MLP neurons of a small language model. Each row is named by its layer, matrix (down: output weights) and neuron, and shows model dimensions 165-292. Each number is 200 + 40 x the weight over its row's rms, rounded and kept within 0 to 999. A neuron's up and down rows have the sign that makes its largest values positive.
A block is one neuron, or neurons of one layer that tend to fire together. After each block is what it responds to, as a language model described it from the Wikipedia text at the highest values.

L2.down239,169,248,238,210,191,203,171,209,250,168,202,176,207,276,153,156,188,230,167,160,167,179,157,146,197,256,180,254,203,225,216,196,192,199,184,175,222,216,136,158,258,170,147,172,164,229,175,136,143,196,202,207,227,194,261,205,258,237,148,212,265,195,209,221,144,193,220,217,268,226,210,248,199,263,191,201,148,249,152,199,168,254,187,173,202,186,191,149,181,167,245,233,227,164,142,116,215,249,180,172,210,174,148,221,178,248,292,222,254,192,182,193,144,246,208,204,218,152,170,266,163,175,266,234,181,130,215,180
L2.down472,219,189,242,186,168,258,210,187,185,213,191,185,128,274,162,195,247,254,158,38,236,190,186,196,198,226,146,258,139,210,221,215,236,195,200,167,257,239,225,188,199,163,259,156,236,183,181,220,216,190,165,210,212,202,228,210,246,226,193,180,221,226,233,198,206,199,160,161,228,233,229,200,197,311,209,199,188,166,171,223,211,228,202,167,175,226,239,205,232,146,221,216,140,136,129,172,190,193,191,200,221,201,214,278,229,323,194,175,175,195,157,250,184,215,134,152,245,212,164,192,227,205,276,217,193,231,145,192
L2.down597,138,226,200,230,149,248,144,141,247,180,230,258,112,224,194,172,233,199,190,177,165,224,170,152,152,255,185,277,134,210,179,205,211,233,186,217,196,209,176,179,183,207,162,123,215,242,155,260,156,207,194,217,213,190,249,206,313,247,199,213,273,196,242,217,102,188,258,199,275,246,212,176,228,228,182,225,200,233,259,216,210,208,226,212,210,168,212,219,178,197,247,222,184,161,151,161,209,200,248,199,243,188,183,250,198,266,173,159,177,177,165,172,181,255,200,169,194,207,169,172,174,185,221,232,239,145,161,153
L2.down1575,198,239,211,222,163,288,182,221,232,213,258,193,159,256,213,179,228,249,174,155,145,196,149,139,110,266,198,233,218,204,181,213,231,179,208,158,236,227,172,147,216,220,153,137,195,214,202,222,186,206,233,206,172,229,269,205,295,268,186,221,245,182,191,228,127,188,194,208,225,249,203,272,184,255,224,224,185,274,249,239,206,216,215,203,208,183,187,210,214,202,213,201,217,141,142,175,240,231,186,160,236,179,211,232,236,253,210,220,218,230,143,169,133,253,160,186,226,209,171,188,200,229,254,196,155,149,194,209
Description: Year numbers, or the last two digits after a split "19", in dates, birth–death spans and film release parentheses, e.g. 1991, 19(72), 1944.

L13.down7,264,206,185,199,206,87,202,240,252,282,190,200,229,197,150,183,259,261,184,162,258,92,280,240,141,233,163,189,214,178,194,229,239,173,199,139,175,248,188,227,174,214,246,220,243,232,218,250,183,169,169,205,219,211,232,200,201,247,280,133,190,238,216,200,230,199,280,205,228,252,138,172,155,166,225,131,188,210,216,173,168,229,220,241,172,165,170,149,244,194,234,279,270,204,255,241,241,229,220,240,250,197,239,222,277,321,230,113,178,166,245,247,209,204,115,212,181,221,192,169,177,245,169,186,181,168,193,170
L13.down36,141,193,182,172,140,158,232,163,182,244,267,213,266,210,229,232,215,237,241,155,188,167,223,193,232,211,162,208,186,194,160,223,210,181,175,116,233,217,184,203,101,235,181,223,195,146,216,242,238,203,242,236,231,216,140,178,268,153,228,210,225,244,197,191,129,238,261,306,250,341,179,180,198,213,171,178,169,226,182,191,197,202,78,162,219,284,186,176,196,264,182,214,234,163,213,242,202,194,250,181,156,194,162,230,219,197,172,157,154,173,298,199,199,168,188,200,163,192,164,181,222,240,108,217,213,169,195,223
L13.down371,202,251,224,278,210,182,198,188,207,257,256,202,169,208,184,128,212,133,256,260,195,258,188,278,232,186,133,258,199,252,201,200,178,206,217,104,253,155,183,162,238,203,222,168,244,186,213,213,186,202,212,228,140,147,151,242,302,228,255,277,251,209,179,179,213,156,222,194,132,284,238,166,235,137,185,227,294,194,132,251,167,187,174,184,224,197,239,218,197,230,183,284,178,258,185,213,190,184,177,236,267,147,214,237,159,226,184,176,248,167,241,193,277,180,124,209,230,236,226,195,267,154,165,230,170,186,210,196
L13.down814,285,213,126,220,190,200,242,202,226,222,244,182,223,166,262,181,197,245,170,225,214,143,212,169,253,170,121,171,298,240,207,208,209,203,101,65,190,168,167,161,219,148,223,156,213,175,143,305,226,173,225,215,150,238,154,216,209,222,211,164,212,215,160,194,246,161,194,217,230,246,176,216,156,200,146,214,219,217,201,228,220,238,256,220,199,236,202,182,152,186,224,165,165,238,173,159,157,135,224,206,145,154,308,187,224,237,163,171,248,189,205,202,146,185,225,167,219,226,231,163,181,154,209,233,153,90,164,268
L13.down836,333,188,206,242,193,138,212,202,209,178,258,198,222,161,132,195,211,302,209,198,273,205,154,168,168,131,199,206,143,155,214,200,191,190,204,158,187,237,156,206,214,224,198,224,203,176,196,161,237,214,203,148,203,234,222,203,232,179,239,223,197,173,164,226,209,131,225,226,228,118,99,175,269,127,216,235,210,254,222,221,221,144,225,183,187,146,131,210,178,168,128,178,211,214,248,200,192,164,181,155,129,204,211,163,192,191,242,226,289,118,234,212,165,192,173,193,229,175,164,239,164,194,228,227,217,146,210,224
L13.down1576,132,202,242,226,193,207,289,216,224,176,126,277,196,219,190,186,168,212,123,169,203,223,165,193,197,248,186,155,214,188,231,288,187,281,188,187,88,208,204,210,293,226,268,247,205,186,133,205,177,140,229,175,162,162,224,156,206,294,195,200,178,210,191,247,170,202,196,235,218,147,181,175,167,234,188,202,204,235,208,169,137,104,150,142,193,194,207,182,201,270,223,231,164,229,166,284,253,164,219,157,196,214,166,180,231,206,273,216,212,190,184,162,266,230,181,117,208,142,160,201,191,232,188,188,205,58,221,221
L13.down1722,331,207,231,184,232,182,163,220,210,234,212,143,216,223,195,226,179,235,265,168,240,113,177,155,206,189,224,221,192,208,184,221,240,232,258,130,189,234,154,158,208,162,226,177,199,169,239,173,250,248,192,195,232,125,132,216,205,254,190,245,189,220,254,149,212,183,152,219,209,257,166,174,222,242,173,168,257,255,162,248,185,212,198,232,168,236,226,145,143,166,205,142,198,189,167,217,222,249,178,280,144,189,222,176,182,238,253,171,258,198,203,212,205,238,163,128,208,254,178,180,139,222,224,158,156,162,249,247
L13.down1745,266,164,185,223,216,218,157,170,202,94,178,213,216,233,200,228,252,237,138,240,204,251,218,239,297,216,169,159,262,235,197,211,194,171,152,257,149,256,215,233,226,245,187,192,235,171,210,220,181,217,305,176,150,233,210,229,245,135,174,224,201,150,147,175,138,225,228,155,227,202,153,220,191,168,122,256,208,199,163,177,197,192,234,153,201,228,240,134,273,194,173,262,220,250,190,193,233,197,160,164,230,239,146,263,180,182,228,214,286,221,203,146,196,203,179,273,202,176,209,110,124,192,225,191,148,156,242,210
Description: Verbs, auxiliaries and "that" just before an upcoming object or clause, as in "recommended that", "make Charan marry", "named the", "had been".

L10.down509,159,251,205,199,210,256,169,175,234,243,152,151,239,273,214,226,157,122,216,226,277,162,211,184,197,203,205,187,174,156,274,230,120,166,209,134,206,181,246,171,263,209,221,201,181,260,154,164,220,168,265,200,247,205,267,195,123,226,265,205,252,175,182,161,202,161,246,170,238,155,173,217,167,224,204,250,198,199,208,206,205,168,202,186,149,207,256,251,181,196,242,150,97,272,211,202,192,218,150,302,211,178,198,215,227,140,199,163,212,324,196,273,183,206,276,248,139,173,214,191,183,227,284,162,147,170,142,247
L10.down761,194,204,150,216,195,139,274,200,237,209,147,173,169,201,202,199,199,200,187,178,205,184,150,224,204,166,165,110,194,236,183,219,231,208,203,278,217,187,197,263,190,154,170,203,220,218,237,172,203,170,253,129,157,208,260,203,141,191,209,194,178,179,219,273,201,204,248,233,259,225,189,222,215,200,208,189,222,211,249,231,202,187,171,263,227,197,246,154,205,216,238,218,190,111,191,258,210,241,219,263,215,241,199,125,171,202,221,247,146,211,206,214,279,159,223,218,263,187,264,179,233,178,234,177,151,210,238,155
Description: Day-of-month numbers and dashes inside full dates, mostly in biography birth–death parentheses, such as born 21 January, November 5, 1882, and 1960 – 7 June.

L2.down216,174,226,171,249,211,280,176,205,205,189,258,185,234,150,259,290,180,128,168,240,163,179,251,216,223,130,173,192,220,181,248,166,202,250,222,212,158,148,203,145,186,157,215,194,163,229,238,229,132,263,215,159,267,231,178,115,67,208,211,257,221,180,236,145,157,169,177,222,218,181,197,180,192,118,231,197,162,178,172,194,232,174,279,121,90,190,229,119,181,233,144,223,245,234,192,164,245,207,201,229,211,197,176,277,150,192,165,203,154,243,186,203,139,294,177,143,201,178,178,230,173,181,195,230,149,168,219,265
L2.down869,196,212,212,157,179,264,216,217,273,181,238,288,227,182,246,250,317,276,148,172,202,211,142,331,174,220,231,186,189,211,231,249,233,197,206,149,111,218,195,134,195,212,204,175,134,217,220,200,227,154,177,213,221,153,224,171,256,226,208,137,170,188,181,174,236,178,194,162,169,157,202,58,159,242,211,218,197,263,224,163,194,117,242,138,180,247,209,120,222,162,234,184,196,149,196,180,125,224,183,282,154,222,174,203,283,193,169,159,193,213,179,200,224,200,227,147,207,157,212,182,191,149,140,270,166,206,233,224
L2.down1051,303,248,248,218,156,263,241,170,136,210,209,264,240,233,261,210,213,157,213,154,197,164,199,195,184,193,221,155,205,196,202,259,168,179,194,193,201,238,188,105,263,214,168,190,214,151,232,246,203,267,142,196,264,200,266,167,212,134,181,204,140,199,190,137,173,258,186,257,222,225,196,181,224,142,180,198,253,205,174,182,236,124,234,196,231,209,181,196,193,247,213,208,205,256,192,214,214,194,205,229,161,217,214,214,195,180,249,238,165,186,135,164,264,225,217,142,247,213,104,205,197,199,173,253,195,244,224,173
L2.down1605,169,220,243,231,166,176,243,209,193,188,141,249,215,204,212,219,258,198,198,212,193,166,179,205,220,165,155,153,220,177,189,212,181,193,259,163,210,265,152,130,179,253,226,223,224,146,236,208,171,203,173,173,193,139,212,208,225,198,159,271,217,165,208,165,208,174,177,208,196,201,186,204,245,125,207,273,210,261,179,243,197,277,216,138,245,197,212,121,166,235,235,229,185,284,189,226,191,142,185,255,205,161,172,222,195,145,253,173,153,206,125,226,234,258,222,126,208,191,143,253,225,216,197,198,166,202,190,157
Description: Final tokens of verbs, often the ending piece of a split word, right after "to", "and" or a comma, e.g. choose, recognize, saying, stated.

L13.down56,209,259,150,148,162,168,148,206,310,238,173,228,230,204,197,189,205,212,228,207,281,131,185,303,142,201,152,232,209,160,166,162,174,209,184,195,259,211,180,231,206,218,174,176,185,176,233,131,218,195,200,215,145,270,208,159,141,128,253,133,174,215,179,196,132,184,277,295,173,216,154,187,192,210,199,194,176,239,211,176,177,185,175,247,180,130,183,206,233,218,180,260,241,190,252,200,163,167,187,261,209,187,147,177,259,127,200,227,179,216,177,264,155,211,205,93,208,154,193,198,188,199,157,190,179,198,163,207
L13.down312,241,204,163,179,247,259,217,207,190,157,123,189,262,196,221,175,257,203,273,200,247,174,275,170,217,247,273,179,114,269,233,255,180,177,139,122,136,157,290,252,177,154,201,205,226,224,177,208,222,218,211,213,224,74,235,125,212,203,149,224,188,151,210,186,206,173,201,195,214,194,250,165,229,181,202,215,227,199,197,148,181,182,131,226,229,165,220,208,310,204,180,206,143,192,243,206,191,185,223,158,217,212,110,285,198,146,231,209,192,132,183,198,228,199,191,193,263,195,208,197,279,141,168,219,166,210,235,191
L13.down520,157,245,263,168,215,206,241,269,187,211,193,142,282,82,177,190,269,196,211,243,172,179,196,186,200,177,221,213,169,167,179,205,180,173,220,151,172,250,189,154,238,181,234,130,175,183,201,199,142,225,255,246,176,135,174,179,217,188,242,209,179,258,218,164,175,238,170,259,217,196,243,195,208,222,170,186,269,248,226,242,239,212,203,166,143,183,166,213,234,203,133,188,156,241,188,249,183,245,207,217,179,233,230,168,213,226,247,175,140,221,216,195,176,275,256,220,231,193,237,125,227,205,123,179,241,252,231,218
L13.down611,281,142,187,255,221,191,237,184,153,215,169,184,219,196,128,238,221,221,185,167,226,216,167,247,202,204,186,204,199,215,177,154,178,209,206,221,179,272,163,311,225,177,207,217,262,201,178,212,251,161,204,186,249,158,212,213,222,188,197,264,192,223,223,233,182,301,165,112,220,190,178,237,164,214,242,203,195,164,175,130,258,166,182,212,245,125,181,244,157,212,145,235,172,215,167,199,180,208,211,249,203,266,207,186,270,205,224,226,255,224,187,180,254,219,196,259,169,254,190,177,199,161,247,198,203,161,188,220
L13.down859,172,237,173,166,211,189,150,163,298,232,191,135,197,161,195,184,231,212,228,237,155,212,138,156,172,199,238,209,193,183,191,194,106,138,170,179,176,120,193,203,158,179,181,188,216,255,181,157,141,202,209,179,216,186,193,169,195,192,171,176,258,173,282,225,205,246,195,238,157,237,180,137,258,178,177,246,235,181,196,221,173,206,139,137,208,210,193,191,237,203,199,220,142,210,165,143,195,183,203,181,201,236,188,214,277,222,201,178,210,169,214,207,150,233,238,220,137,221,156,230,222,134,200,162,178,195,281,188
L13.down932,184,159,208,207,147,250,252,150,185,229,243,236,234,210,172,132,211,216,228,300,212,218,129,185,124,239,194,165,231,216,231,192,209,128,171,239,149,213,208,192,223,214,151,133,275,203,215,152,187,232,158,220,225,208,175,178,190,163,127,166,226,135,183,252,204,197,177,204,139,245,267,201,214,205,209,227,231,169,339,149,164,186,194,130,237,260,180,210,270,235,184,207,201,169,278,194,187,209,237,226,186,183,173,227,171,99,153,175,151,176,187,173,171,209,199,197,225,220,239,222,207,223,191,236,211,189,200,175
L13.down1197,240,176,183,191,209,250,223,172,245,251,257,207,223,220,152,212,229,161,257,216,191,260,247,252,173,198,160,173,194,148,210,253,185,232,145,175,138,219,268,187,128,223,168,255,211,82,146,177,162,193,237,175,181,191,185,162,163,231,153,142,205,227,227,229,131,262,166,158,218,150,272,217,207,193,148,250,229,201,245,201,241,208,149,219,210,149,254,255,224,185,144,227,140,162,249,260,198,239,166,197,145,192,187,183,217,217,185,245,219,220,234,155,267,81,164,220,232,210,140,182,178,177,252,244,148,185,165,193
L13.down1520,187,331,209,206,157,205,156,196,205,166,184,202,236,184,83,199,201,202,154,164,179,160,283,243,208,298,154,184,239,202,189,182,246,201,221,203,211,130,264,193,235,229,189,194,180,183,219,288,145,240,230,196,206,180,246,235,166,239,175,235,189,271,195,177,212,164,232,240,214,137,177,179,181,178,182,197,186,221,156,131,153,238,162,182,275,208,253,207,175,160,166,205,166,181,217,191,175,219,228,177,222,209,244,191,248,179,202,223,224,191,222,125,194,247,219,238,199,283,216,211,129,194,155,175,203,216,191,137
Description: Assorted tokens, mostly punctuation, prepositions and heading words, in Wikipedia sports results and music release articles: "Men's singles" headings, "(4 titles", table cells, "at number one" on the Billboard chart.

L13.down74,188,241,157,144,138,146,174,173,208,190,240,207,205,188,236,153,237,153,227,231,197,248,220,185,300,202,231,167,207,193,190,171,218,189,149,176,226,209,173,226,208,190,168,192,180,202,181,248,248,199,176,209,189,259,195,182,207,191,130,251,124,206,211,223,161,143,229,218,274,201,185,225,166,181,206,175,264,232,172,252,117,154,167,199,234,161,201,259,207,127,242,193,216,281,227,283,227,217,194,195,154,199,206,151,214,171,246,213,182,246,231,289,251,235,238,196,228,137,141,173,207,153,194,215,193,202,188,232
L13.down316,259,134,162,236,192,243,267,266,209,222,137,177,177,188,280,195,226,157,216,246,226,190,169,199,262,238,211,185,198,216,231,169,220,178,217,227,190,137,219,215,205,263,175,253,146,169,244,189,232,182,160,214,212,159,273,245,255,113,223,240,226,214,192,190,199,214,204,231,235,180,211,218,139,204,143,168,154,223,264,160,176,232,237,168,248,278,192,218,263,260,216,175,147,192,265,187,191,209,177,200,259,275,210,191,195,296,176,200,205,177,228,186,184,152,162,222,109,229,164,245,281,144,208,169,193,253,216,153
L13.down328,191,211,269,190,263,227,224,179,98,181,179,214,221,222,212,210,217,231,220,285,235,241,220,207,194,183,187,210,117,157,243,231,228,220,209,152,249,136,220,179,234,149,153,214,161,219,185,197,204,225,196,247,178,161,195,251,213,153,257,218,177,200,252,259,227,198,133,131,248,176,196,190,79,186,240,200,180,184,94,166,181,293,180,236,170,174,113,179,97,275,183,190,230,177,200,244,199,182,147,241,161,228,189,207,217,144,211,199,231,161,216,180,230,231,144,224,141,276,210,171,184,174,184,143,213,193,263,206
L13.down1309,257,231,153,131,220,195,234,291,240,167,164,151,228,165,199,191,199,186,223,180,148,249,181,235,275,192,190,144,236,189,203,221,242,239,248,275,162,195,227,156,154,251,243,167,238,199,220,197,215,133,189,167,252,200,237,208,220,227,157,243,158,192,244,186,214,216,235,245,194,193,214,225,239,257,239,186,170,220,190,188,266,229,247,198,222,177,241,246,239,245,191,213,160,243,307,210,214,197,189,251,230,234,184,242,220,185,200,266,264,164,185,169,231,176,247,221,181,234,144,206,201,156,199,228,177,201,263,127
L13.down1528,206,170,258,192,201,213,263,203,243,180,197,214,207,227,255,198,122,213,159,212,149,224,142,189,144,247,155,206,193,231,219,276,206,223,183,224,109,194,282,213,213,200,238,238,154,248,145,124,206,183,270,153,216,244,211,191,265,194,245,103,184,151,215,257,213,233,221,186,248,168,232,189,172,254,311,227,155,179,133,142,205,210,219,237,229,174,190,152,216,183,141,166,115,189,262,220,147,204,236,305,204,213,257,246,134,205,199,249,244,263,189,185,269,192,142,185,141,209,202,198,179,247,191,197,217,141,239,213
L13.down1653,187,123,201,124,208,197,150,191,154,181,255,165,153,183,191,193,172,128,170,286,208,231,229,185,196,260,170,273,175,173,256,256,156,148,169,198,171,187,162,179,253,205,214,174,176,250,184,259,220,201,210,247,164,241,192,226,202,244,269,230,231,244,228,271,212,206,224,228,227,218,197,195,208,165,249,221,187,89,182,170,173,259,242,235,223,200,192,206,170,148,184,243,176,176,141,216,189,151,153,182,238,149,225,143,194,188,225,158,156,257,285,198,199,230,226,268,136,153,176,194,141,216,205,143,212,152,223,238
L13.down1668,154,176,225,120,142,247,237,179,229,268,177,207,204,112,245,213,244,221,229,205,180,127,207,220,210,180,207,235,233,199,221,162,233,261,133,169,213,265,228,256,229,123,182,221,220,198,180,154,187,202,147,171,253,213,158,165,223,267,202,245,216,154,273,138,147,137,245,189,255,203,286,237,176,98,191,221,150,189,207,174,185,218,177,257,269,98,167,244,168,222,244,175,253,321,311,142,214,221,173,150,195,183,200,138,235,208,195,238,201,220,231,197,224,208,215,188,233,263,190,197,123,178,183,181,202,214,226,206
L13.down1746,101,145,184,174,212,210,176,200,181,248,265,168,213,240,241,230,150,287,270,184,239,260,188,232,251,209,216,217,194,225,175,110,197,218,208,192,220,235,154,184,244,200,194,250,142,168,200,227,213,191,204,165,217,204,285,169,257,171,280,182,222,134,184,205,234,205,177,164,205,211,211,213,234,160,221,198,149,239,134,147,128,221,206,154,228,287,180,193,218,229,201,177,171,239,223,238,157,217,173,246,198,191,208,183,151,207,203,227,139,202,150,170,234,190,180,144,162,163,246,226,183,128,231,171,213,236,201,145
Description: Fires on the birth year that closes "(born DD Month YYYY" in biography openings, e.g. 1996, 1991, 1977; also weakly on tennis score digits and transliteration fragments.

L10.down928,215,217,203,273,154,237,230,233,141,158,174,209,192,216,179,189,230,191,191,176,116,135,156,224,147,229,201,154,162,170,159,170,233,201,200,210,252,265,173,154,194,183,160,134,209,238,216,242,254,230,180,197,186,91,162,107,207,159,201,168,258,206,230,275,259,179,115,173,205,202,182,176,163,178,189,176,195,251,234,159,136,176,232,205,145,185,188,242,174,190,119,232,214,278,159,150,244,259,205,192,194,236,201,185,294,222,188,241,232,246,166,159,114,272,172,154,202,190,142,210,212,180,270,177,200,233,217,209
L10.down1684,205,266,227,264,132,173,134,238,197,201,159,168,262,228,194,237,164,197,222,215,229,157,121,137,106,191,189,250,242,151,210,212,132,235,170,246,176,298,197,175,165,212,162,234,197,279,166,181,218,261,159,233,295,190,149,162,262,202,179,217,189,172,226,145,146,194,197,171,238,181,133,259,162,215,278,189,121,212,162,209,238,211,235,227,169,226,207,185,207,215,191,165,272,192,210,188,198,153,207,168,208,186,165,206,190,177,201,206,170,161,270,189,145,227,249,244,211,186,178,196,223,205,289,199,284,209,170,237
Description: The last token of a sentence-initial adverbial phrase just before the main clause, usually its closing comma or year digits: "In 2002,", "Once in Roskilde,", "During World War II".

L10.down345,325,184,227,176,171,233,267,206,247,219,183,198,202,130,175,131,264,212,245,183,206,216,199,217,300,160,245,161,227,190,133,158,158,213,219,239,260,184,237,186,203,193,173,209,133,109,182,224,214,226,271,186,253,185,246,93,176,176,209,168,151,161,210,145,207,154,224,133,111,219,185,207,185,165,272,188,180,242,233,183,208,243,216,183,214,296,181,197,245,200,271,190,167,180,176,206,173,194,256,204,174,272,237,153,257,260,186,226,204,120,220,161,190,166,144,208,191,145,228,206,185,173,160,209,160,205,281,205
L10.down548,215,177,121,248,177,263,235,157,247,164,196,157,193,161,208,234,225,176,163,233,219,184,182,192,137,166,209,210,161,141,142,229,127,218,202,216,211,135,238,249,217,172,135,250,226,130,182,256,176,247,201,225,219,220,240,193,168,152,291,278,233,147,182,180,169,178,184,175,163,238,293,249,158,137,203,254,207,223,199,151,264,208,198,160,206,216,189,171,208,217,178,176,174,209,207,209,191,203,242,193,230,277,129,162,235,135,225,261,224,220,171,130,237,223,192,227,189,229,188,157,255,163,137,127,186,159,258,299
Description: Words and table cells in song or album chart writeups, such as Singles, Albums, Airplay, hit, reached, and pipe separators in chart tables; weaker on scattered mid-word pieces.